Weights of a small transformer language model.
Size: 8 layers, 5 heads of 128, MLP 2560 tanh GELU, vocabulary 32768, 82M parameters.
MLP neurons of a small language model. Each row is named by its layer, matrix (up: input weights) and neuron, and shows model dimensions 426-553. Each number is 128 + 24 x the weight over its row's rms, rounded and kept within 0 to 255.
A block is one neuron, or neurons of one layer that tend to fire together. Before each block is what it responds to, as a language model described it from the Wikipedia text at the highest values.

Description: List-item line breaks. Line breaks ending a bulleted list entry (cast members, places, software) before the next dash item, plus "also" in "There are also".
L3.up379 [107 192 149  89 102 186 138 126 128 115 174 130 127 123  92 172 136 109 152 151 126 116 139 177 113 152 164 124 158 145 106 126  75 160 143 141 115 138 122 156 160 105  68 135 131 118 105 165 125 122 100 150 107 130 120 169 122 138 132 153 143 150 135 161 123 144 158  58 112 100 150 200 142 176 120  86 130 134 150 127 144 121 104 129 105 104 148 133 108 124 127 156 102 156 166 161 175 121 127 182 125 134 115  93 129 115 145 146 176 120 102 132 121 156 145  57  84 148  88 122 139 147 133 134 151 113 117 134]
L3.up502 [137 131 108 138 140 143 147 148 108 109 130 123 181 141 152 159 125 109 154 132 154 157  93 120 139 127 128 143 141 142 108 125 137 141  89 135  82 135  90 118 105 161  94  88 117 131 106 125 105 157 131  76  90 123 133 144 152 147 135 131 145 152 108 132 122  73 137 112 123 151 103 154 137 110 153 103 112 154 144 103 125 105 121 155 147 137 137 163 115 132 105 170 168 128 116 133 175 129 120 135 181 138 128 122 100 165 124 122 126 117 114 123 161  97 130  98 130 131 154 144 155 125 119 120 148 181 164  91]
L3.up811 [150 161 135 146  97 167 137 158  97 169 159 150 144 158 132 101 113 119 145 135  98 153  59 141 132 115 103 119 114 121 102  94 141 133  57 159 114 109 146 149  90 155 136 132 129 176 156 179 137 157  81 143 144 161 149 169 105 113 140 178 147 100 137 159  76 132 116 135  70 137 121 151 123  93 111 135 152 151 119 155 119 115 123 106 136 130  79 137 120 139 141 105 149 139 114 128 135 145 118  99 119  97 135 141 121 131 122 146 137 117  91 151 118  79 112  99 124 146 135 159 149 101 102 153  97 120 115 107]
L3.up967 [109 146 122 127 155  95 123 190  71 130 128 161  96  77 163 118  91 121 119 120 107 127 100 138 121  94 113 185 106 116  96 116 161 127 109 115 148 133 142 127 129 132 159 117  97 144 101 141 128 119 130 112 120 146 117 206 132 103 120 137 128 142 127  90 137 143 144 124 155 112 148 117 120 119 138 118 100 116  84 140 117 166 138 108 139 141 110 132 135 149 115 137 120 117 101  76 149 149 172 121 126 166 146 155  79  89 103 120 140 141 123 132  94 116 158  96 129 130 142 114 140 103 185 135 127 174 140 123]
L3.up1246 [114 118 118 156 160 140 145 120 109 128 113  93 139 152 142 136 103 137 175 128 121 119 136  94 131 102 136 128  79 106 150 105 131  81 113  76 141 125 128 161 111 166 120 141 151 156 144  91 110 157 105 100 127 134 141 113  87 126 136 153 134 134 146 123  78  92 103 130 122 128 113 107 156 151 142 121 122 143 155 103 128 156 132 134 116 146  62  82 117  95 111 116 103 108 128 100  99 136 111 179 106 116 159 122 112 140 174 138  97 100 144 153 130 131 130  73  96 100 110 137 141 149 111  94 142 110 118  94]
L3.up1480 [117 134 102 182 115 107 117 145 160 177 111 122 183 129  95 163 103 137 133 161 112 154  21 100  93 137 139 138 161  95 129 108 137 127 130 119  88 142 113 114 140 119 123 143  98 180 121 195 146 133  99 149 136 146 128 188 129 122 148 167 146 149 129 179 159 138 109 122 149 144 118 144 129 123 123 112 116 125 150 111 133 165 123 121 129  88 123 138 126 156 118 173 102 123 114 151 166 106 105 147 154 136 128  89 141 119 122 109 135 112 108 168  73 140 125 137 160 141  99 156 139 102 181 120 120 119 132 122]
L3.up2325 [104 148 143 127 114 114 101 119  96 186 123 133 147 159 158 167 102  85 149 113 147  81 122  97 149 116 104 150 149 161 136 158 155 144 123 167  96 125 110  93  87 110 189 158 117 133 109 121 122 193 142  96 161 139 155 125 148 159 131 169 135 131 156  87 135 116  95 125 154 141 103 112 123 117 118 101 161 134 193 123 133 150 132 140 126 134 158 115 125 142 104 119 160 126 130 150 125 133 121 114 178 125 145 142  80  93  79 109  96 116  90 120 138 145 138 121 144 114 101 180 111 121 175 136  93 146 135 136]
L3.up2517 [ 71 132 167 142 133  97 134 138 133 126 101 141 154 141 150  98 145  99 133 117  92 164 124 153 125 146 136 123 134 144 106 169 146  85  98 137 144  95 137 140 112 135 181 116  94 132 158  95  98 155 135 126 159 118 162 114 128 178 137 140 138 124 133 152  92 128 133 134 139 153  76 130 131 140 155 121  81 110 123  95 139 102 111 121 131 107 120 124 160 116 154 133 154 138 130 123  92 124 130 137  69 127 160 129  90 134  93 148  85 108  73 122 137 115  95 146 109 150 167 123 131 131 130 153 110 134 143 128]

Description: Wikitext structural closers. Closing markup of section headings (== or === after titles like See also, Career, 2020) and line breaks ending table rows after a final pipe.
L3.up84 [108 119  98 146 124 144 178 102 120 162 112 101 145 162 101 184 167 109 173 169 121 127 118 137  94 122 109 149 119  86 131 111 117 130 146 144 129 119 130  95 144 136  45 119 105 195 142 135 127 124 140 151 150 100 146 103 142 118 125 145 129 117 106 118 148 142 133  99 161  85 150 104 133  85 132 109 122 124 162 129 160 144 102 137 152 148 104 147 139 112 178 131  94 148 113 160 150 153 144 100 135 112  76 150 135 117 123  94 139 126 143 153 122 152 172 129 159 133 135 126 153  86 102 115 152 122  81 126]
L3.up1198 [138 154 146 138 105 110 144 123 105 128 100 151 146 110 113 138 125 143 165 121 148 134 158 116  69 123 108 133 168 133 117 145  91  90 106 119 132 118 163 132  87 151 105 157 117  87 168 117 146 151 131 148 145 102 141 110 103 172 153 139 132 101 120 105 134  70 147 102  96 104 155 145 104 118 167  73 137  91 165 132 160 148 123 169 116 157  89 155 128 151 132 132 100 114 129 140 115 119  91 141 120 146 138  99 145 183 164 118 120  87 166 132 125 105 120 136  91  99 141 141 108  87 118 121 134 101 133 141]
L3.up1339 [163 125 130  90 122  99 126 144 187 150 106 150  99 121 103 135 156 161 135 132 125  90 175  86 131 149  97 129 114  84 144 115 124 142 100 162 124 128  90 102 152 130 128 142 160 124 139 153 132  99 156 112 147 109 141 129 121 135 127 129 172 123 109  90 122 114 139 176 135 136  85 139 141  89 115 133 143 114 120 126 112 124 136 107 108 149 117 143 104 140 142 154 121 139 115 135 108 140 141 134 144 158 126 127 101 124  99  99 152 161 111 115 142 152 154  83 151 124 140 163 123 151 159 127 119 117 128 154]
L3.up1454 [105 155  93 131 146 102 136  99 183 108  91  81 128 101 126 147  99 115  89 149 128 151 136  96 148 151 102 110 118 106 152 131  86  95 111 111 115 127 138 116 121 135  95 180 115 154  96 140 156 137  71  92 129 152 112 157 141 132 122 119 149  94 130 145 155  92 146 114 151 148 155 108 104 129  99  93 169 129 101 149 133 127 158 136 105 125 119 120 146 181 114 116 133 197 100 138 114 147 123 116 112  84 113 126 139 153 132 136 144 132 118 132 156 115 109 116 128 127 141 142 145 109 110 130 127 120 104 147]
L3.up1917 [116 139 104 118 133 133 170 128  99 124  90 139 109 140 144 105 122 147 155 106  97 166 107  87  94 149 144 146 152 105 127 116 117 110 179 126 103 108 127 132 152 142 129  99 133  93 144 135 166 112 108 146 117 135 118 109 113 145 120 153 123 151 144  90 114  73 133  85 136 114 178 122 165 174 120 112 181 124 141 136  93 128  86  95 121 118 117 150 113 131  91 139 151 175 122  83 163 125 108 152  99 151  74  98 148 140 123 106 125 112 156 145 138 105 139 122 132  99 105 178 126 130 146 103 118 139 171 124]
L3.up1921 [145  90  81 113  96  78 140 122 138 131  79 152 141 149 161 135 150 133 142 142 164 123  91 115 122 130 130 138 158  84 137 112 110  69 127  99 135 146 123 139 136 175 129 157 110 169 142 115 165 111 135 121 154  92 117 118 147 162 137 141  98 126 150 157  97  87 145 138 125  93 150 111 122 120 135 121 146 102 165 161 113 125 124 180 128 137  93 131 117 139 155 121 114 149 126  92  80 106  97 185 147 130 120 138 101 124  87 137 115 124 117 147 130 131 103 131 131  65 118 146 133 118 130 113 141 100 144 124]
L3.up2348 [141 141 132 129 152 111 144  90 110 126  75 146 209 131 139 115 141 106 159 124 112 122 126  96 147 108 155 134 106 104 152 111  72 101 151 113 116 125 133 111 108 111 115 110  95 114  93 114 137 146 167  95 113  83 103 131 102 148 144 142 118  95 146 161  78 102 107  95 153 150 118  82 106 124 129  97 119 120 157 116 158 148 124 138 100 145 111 112 114 134  71 108 131 107 166 114 147 127 132 170 121 153 170 126  75 133 146 121  78 138 129 113 100 148 143 144 106 132 119 148 139 127  71 139 155 148 120 132]
L3.up2514 [144 158 119  94 105 106 126  97 106 147 165 104 125 131 134 109 135 161 145 108 155 147 119  92 160 127 153 151 140 153 141  79 114 154 146 150 134 118 125 172 160 132 123 146 102 182 139 165 151 162 173 143 127 113 141 117 109 139 173 104 162 102 129 132 102 124 139 103 120  98 151 134 171 123 122  93  99 124 120 121 162 138 157 133 128 114 102 164 134  97 122 112 126 145 103 146 124 128 136  89  99 140 126 103 134 142 137 100 104 118 131 177 157 140 184 121 110 146 109 144 159 116 127 126 114 163 156 117]

Description: Section and table line endings. Closing markup at the end of structural lines in wiki text, mostly the closing == or === of section headings like "See also" or "Etymology", plus table separator rows like |---|---|.
L4.up599 [ 89  95  99 116 105 150 101 132 117 125  95 111 110 114  97 134 129 144 183 122 139 144 104 141 146 133  86  98 116  78 126 118 114 135 168 150 131 149 123 127 160 108  97 149 174 168 162 102 148 120 140 151 103 114 112 133  78  81 136 143 185 138  91 141 141 101 126 102 165 147 138 136 174 112 168  91 124 111 148 101 117 138 152 157 112 131  74 111 145 130 126  96 131 173  92  88  98 143 153 161 100 158 142 117  91 122 114 116 134  93 118 148 163 115 167 106 160 156 138 157 155 108 160 128 172  85 118 129]
L4.up1120 [112 129 176 120 122 130 130  91 154 108 137 138 125 118 132 128 161 122 102 122 147 124 128 129 145 136  86 100 133  99 149 150 133 152 159 111 132 135 102 157 121 145 128 162  90 176 134  71 115 114 115 137 159 119 142 138 114 113 177 145 175 133  52  98 130 100 125 106 136 116 133  62 122 148 117 164 118 109 166 139 123  96 108  86  96 143 155 110 134 115 141 117 130 145 129 155 121 111 122 104 160 127 158 115 167 110 147 114 104 120 120 128 138 105 143 150 154  96 118 113 111 109 102 136 125 116 158 121]

Description: List item line-ends. Line breaks ending a bulleted list item or table row, such as cast lists (actor as role), career stats, and table headers, before the next dash-led item; more weakly, sentence-final periods and table-cell bars.
L4.up950 [ 86 139  71 127 118 106 121 117 150 158 120 154 141 118 139 131 123 133 156 127  79 108 103 111 150 134 132  93 124  91 146 118 107  88 160 149 139 118 152 132  98 134 146 161 103 120 122 136 140  99 126 107 168 125 127 144 168 218 134 115  82 113  87 125 134 137 117 165  97 115 147 121  97 139 171 136 148 128 112 121 140 131 104 125 169 145 109 131  74 132 152 115 132 121 136 158 137  78 166 107  93 136 182  96 119 121 125 104 123 133 123 156 144 108 105 133 132 104 158 129  86 143 119 130 107 146 125 114]
L4.up2542 [170  89 105 135 136 114  95  98 134 110 134 136 168 132 130  91 128 130 138 122 145 169  86 107 138 145 138 141 127 115 101 137 137 103 138 140  87 121 130 115 126 145 135 103 156 140 121  92 145 112 156 134 129 154 118 130 121 138 108  98 161 138 142 133 121 101 103 136 161 136 147 158 124 116 194 127 106  75 111 148  84 149  79 157 108 138 112 124 159 139 137 143 160 127  95 103  86 140 162 134 117 103 114 125 145 147 124 129 146 107 115 143 117 125  93  76 106  92  98 126 117  72 121 139 142 147  81 169]

Description: Table row endings. Newlines and final pipes or values closing a row in Wikipedia tables, e.g. after an empty last cell, final stat 22.8, or 1–3.
L4.up720 [168 156 164 102  89 139 134  85 120  96 131 111 133 125 130 137 134 170 135 128  99 123 138 128 172 147 125 122 126 122 154 101 116 124 161 155 143 102 115 111 117 122 122  79 120 137 112 141 175 101 139 104 115 109 133  88 150 103 118 120 124 132 124 126 132 125  65 103 140 146 117 126 141  99 164 148 134 111 128 149 116 110 139 105 109 115 146 132 116 140 163 150 130 130 102 146 104 147 120  82 105  94 105 147  76 141 120 137 154 100 110 105 137 126 156 133 131 105 132 119 149 109 149  82 159 159 126 155]
L4.up1234 [141 119 123 127 125 103 100  79 133 130  77 153 138 127 130 116 107  97 121 112 101  71 157 128  77  98 144  84 186  91 100 125  94 113 107 135 136  66 137  98 122 160 140 144 122 168 124 116 193 138 115  88  93 112 142 134 138 158 143 110 158  55 169 130 137 124 147 157  96  92 128 112 122 107 136 116 173 145 106 164 155 108 130 153 166 166 111 125 100 146 169 129 142 139 146 138 120 113 115 153 165 179 154 125 120 109 130 130 124 103 119 146 155 165 149 105 158 112 166  72 142 123  76 146 112 148 106 157]

Description: List and row boundaries. Line breaks ending table rows after a closing pipe in stats tables, plus commas, and, or semicolons between items in long lists.
L2.up82 [104 136 154  86  56  66 115 133 156 108 125 213 111 133 136 139  96 134 160 127 170 139 132 101  96 138 115 116  84 100 164 140 161 134 118 103 144 128 111 129 155 162 145 133 167 151 152 125 135 131 146 127 115 147 162 133 114 160  92 122 161 116 121 138 160 135 109 211 112 124 166 122 108 125 148 132 125 118 125 106 115 110  93 109 134 124 155 126 120 154 100 142 120 131 121 108 116 154 112 136 107 143 123 126 118 117 130 136 135 160 138  96 137 125 152 125 182 127 149 108 102  94 146 119 123 127 138 156]
L2.up785 [147 159 111 139 146 137 108 147 125 152 147 152 124 173 117 136 102 154 101 100 155 103 211 110  88 156 129 139 115 120 148 151 153 112 136 137 142  89 122 133 147 182 114 140 106 153 162 164 135 133 127 100 125 127 100 107 110 120 148 153 150 105 156 140 119  91 130 124 160 148 154 132 132 133 119 143 113  97 109 145 138 173 159 126 126 102 142  91 144 114 108 125 122 156  98 122 154 153 130 169 156 123 140 132 138 105 123 100 141 102 120 167 158 107 130 132 148 126 130 155 136 112 148 163 157 102 126 143]
L2.up1381 [146  98 135 131 131 106 127  80 135 137  94 141  87 123 114 123 118 168 126  84 145 140 167 120  96 173 100 112 132 107 148 142 130 146 129 113 144 139 103 129 185 101 138  89  91  94 109 191 140 127 108 135 140 110 134 151 138 133 104 125  92 111 113  87 165  79 167 137 110 119 142 152 115 119 163 134 145 140 168 187 111  87 132 126 119  97 137 114 132  81  88 103  86 144 121 165 109 157 152 164 129 123 116  88 106  90 108 130  98 112 160  97 130 107 112 118 169 154 120 144 127 107 111 110 169 146 122 113]
L2.up1931 [119 147 131 114 134 159 141 105 146 125 108 104 126 178 147 180 147 131 120 128 168 125  94 166 118 132 124 181 136 105 129 149 153  98 149 145 142 117 100 144 134 140  99 138 171  92 122 121 174 146 102 133 145 106 132 114 108 143 139 147  98 109 132 146 112 124 116 127 141 125 129 173  89 136 161 159  98 173 116 105 122 148 170 115 181  96 123 133 145 125 129 106 119 126 101 110 149 132 145  67 149  91 124 116 135 139 146 103 102 107 150 118  90 123 133  83 137 123  97 141 130 114 126 119 183 173 156 121]

Description: Closing heading markers. Closing == or === marks that end wiki section headings like History, Career or See also, plus table separator rows such as |---|---|.
L2.up47 [148 131 112  72 119 104 125 117 126 119 157  86 128  96 119 147 130 116 130 152 169 135 141 123 127 151 155 120 157 139 119 140 120 144 146 120 127 174 126 135 133 141 109 130  56 138  84 142 131 116 125 135 125 142 111  95 114 156 154 111 172 159 103 141 147 144 122 159 101 130 108 130 113 137 131 119 126  99  98  97 113 137 127 163 138 134 153 105 185 127 164 166 140 154 168  75  97 114  92 125 118 154 113 142 131 143  85  34  86  99 122  84 136 158 141 124 117 105 152 143 150 123 120 164  93  84 129 104]
L2.up326 [ 77 180 107 175 140 126 107 104 103 110 128 106 124 131 155  56 166 132 108 112  97 129 108 101 154 137 174 143 136 150 136 116 113 147 104 118 150 148 146 164  88 135 127 115 148 120 105 160 127  50 132 133 141 168 158 127 135 133 150 137 126 140 152 104 134 168 121 125 144 135 125 112 200 153 110 123 122 123  67 118 146 127 110  90 157 146 145 126 123 104 110 101 118 123 142 102 116 117 121 141 145 144 125 150 159 132 109  96 149 144 134  88 141 108 139 117 131 122 121  97 145 105 126 120 120 137 132 129]
L2.up423 [128 137 125 155  96 147 143 120 108 149 125  79 156 131 100 131 196 124  99 115 139 122 146 151 122 151 107 124 160 102  96 141 130 121 141 135 145 134 112 124 101 154 120 135 134 145 118  93 123 100 110 156 115 117 113 103 100 151 133 157 135 163 116 111 132 109 108 126  84  66  86 109 131 121 140 100  96 107 176 117 123 116 197 133 107 115 100 158 185 116  95 150 107 153 120 116 106  97  84 123 125 123 134  90 156 145 123  94  98 178 122  77 133 107 128 154 136 140 107 136 136  74 154  80 126 119 125 162]
L2.up1140 [141 136 121  67 121 132 127 134 105 106 135 112 151 109 154 107 146 132 139 130 131 134 118 121 129  93 104 129 143 134 132 168 140 137 120 132 134 159 116 157 160 175 107 145  98 133 123 166 162 145 150 115 157  86 110 193 134 134 106  87 114 137 116 139 129  93 181 126 126 134 112 120 104 136 119 129  91 138 135 105  94 153 132 115 145 153 174 142 106 119 131 106 129 158  91 109 133  82  83 106 108 145  99 116 138 148 108 130 145  56 140 131 138 171 107 151 124 114 122 151 129 124 145 180 134  94 114 123]

Description: Table row endings. Line breaks right after the closing pipe of a wiki table row (header, data or total row), plus some cell-initial tokens such as 8 or Pts.
L3.up524 [141 153 149 146 136 165 165 129 163 132 124 123 100 120 153  97  90 171 188 131 102 102 134 116 114 182 131 120 110 153 113 127 151 129 103 136 133 115 133 134 160 156 132 116 146 121  98 126 137  80 105 139 152 126 160 131 130 158 128 127 112 154 127  94 127  86 105  88 120 160 107  96 145 143 120 148 142 159 140 161 134 125 108 152 110 134 130 167 100 146 127 203 153 122 102 161 112 106 107 166 109 107 105 176 160 121 142 155 137 108 125 123 132 160 140 129 117 147  84 181 118  72 135 151 134 144 126 113]
L3.up959 [121 126  99 130  82  83 139  82 131 132  97 127 157 122 139 120 168 135  99 166 112  99 153 132 119 139 123 108 111 156 135 118  81 126 125 133 117 114 128 102 146 142 145 173  95  91 130  96 192 157 149 114 104 149 117  85 119 133 112 112 141 127 141  89 107  53 132 145 114 124  83 123 122 114 132 106 155 119 143 156 132 143  83 114 156  94 123 121 122  99 128 115 151 177 118 111  89 149  91 103 133 123 148 108 120  94 120 103 113  92 117  99 123 114 126 125 133  89 140 141 138 132 135 119 126  73 136 131]
L3.up1040 [116 138 123 157  90 150 142 120 133 119 113 156 154 133 139 163  83 141 121 166 121 114 151 135  75 101  65 135 122 114 107  86 122 106 127 121 153 155 129 114 155 128 171 112  95 107 124 139 123  87 165 143 125  55  96 133 156 193 130 133 129 133 141 104 141 114 144 147 110 170 101 118 152 117 153 111  92 106 135 146 107 143 120 131 149 123  99 178 144  94 131 105 148 111 127 129 131 106 148 151 155 112 136 139 111 122 114 147 167 152 124  81 107 117  98 139 132 124 105 125  96  92 123 133 111 154 156 133]
L3.up1614 [111 143 144 114 143 124 133 140 145 172 129  84 136 156 150 150  72 135 127 126 126 109 138 116 117 146 126  97 111 128 132 133 123 121  92 133 132 125 146 133 150 172 131 103 127 127 186 112 139 103 111 112 148 136 130 100 148  87  99 180 119 123 145 108 136 130 142 116 137 100 128 170 105 150  91 116 168  41 180 127 127  54 120 135 118 125 147 131 130 126 170 141 155 162 122  97 103 175 137 115 132  97 135 114 135 115 120 154 122 102  96 131 159 103 119 138 150  96 140 138 144 120 134  85 153 142  84 165]
L3.up1847 [144 177 116 125 113 118 140 141 137 133  94 124 121 170 141 149 104 216 139 122 193 152 123 140 130 127 112 114 142 173 152 115 103 140 122 144 124 133 207 140 145 139 127 149 170 144 150 137 128 140 144 155  97 110 130 156 142 108 133 136 145 120 130 111 115 138 121 156  87 145 151 162 115 119 120 137 164  98 152 107  75 157 122 133 148 100 116 170 144 124 106 148 120 113 151 166 147 107  99  93 127 121 129 104 109 100 136 132 133 159  82  98 136 171  77 125 142 120  95  89 156 128 119 119  96  91 124 118]
L3.up2120 [130 137  79  76 125 148 126 156 126 156 123 136  75 126 124 151 111 137 120 130 119 125 102 130 113 117  42  78 117 159 162 154 118 114 121 119  92 128 161 121 148 125 128 209 161 115 108 115  98  92 163 132 118 110 124 122  80 133  92 128 159  89 126 117  90 127 137 132 114 118 134 106  71 110 107 108 144 130 148 155 141 156 167 151 103 131  76 142 125 145 126 121 149 140 146 162 128 158 134 145 109 110 128 122 112 126 162 137 175 111  94 131  97 139 122 126 116 164 136 128 141 102 129  80 144 106 118 100]
L3.up2334 [133 163 110 113 109 122 160 119 126 115 150 119 129 116 120  96 152  80 132 104 154 127 109  90 139 106 155 143 138 104 147 118 132 133 116 123 112 120 131 164 151 126 135 160 167 145 169  95  98  97 164 123 164 119 133 111  78 161  83 101 122 158 170 134 111 101 137  93 141 157 132 129  91 106 143 111  59 125 131 141 159 110 114 160 116 103 134 117 146 107 152  70 175 151  92 148  99 129 103 130 113 106 150  91 139  97  87 135 130 127 115  78 115 116 150 153 123  91 101 127 129 106 122 113 133 112 146 121]
L3.up2531 [129  96 170 119 129 150 154 107 141 156 148 155 110 157 177 118 135 109 129 130 154 127  63  79 129 162 112 146 145  78 121 129  84 115 122 149 170  90 110 136 148 125 140 120 109 120 173 127 157 107 128 141 124 125 144 125 108 126 117 128 119 133 127 141 121 134 108 146 100 103 144 133 152 118 118 105 152 154 127 165 114 148 152 130 171 144  96 173 145 117 109 158 139 155 128 160 137 106 102 165 127  76 179 108 147 115 146 185 147 114 116 175 155 149 132  97 106  65 139 115 158 145 148 123 158 122 139 166]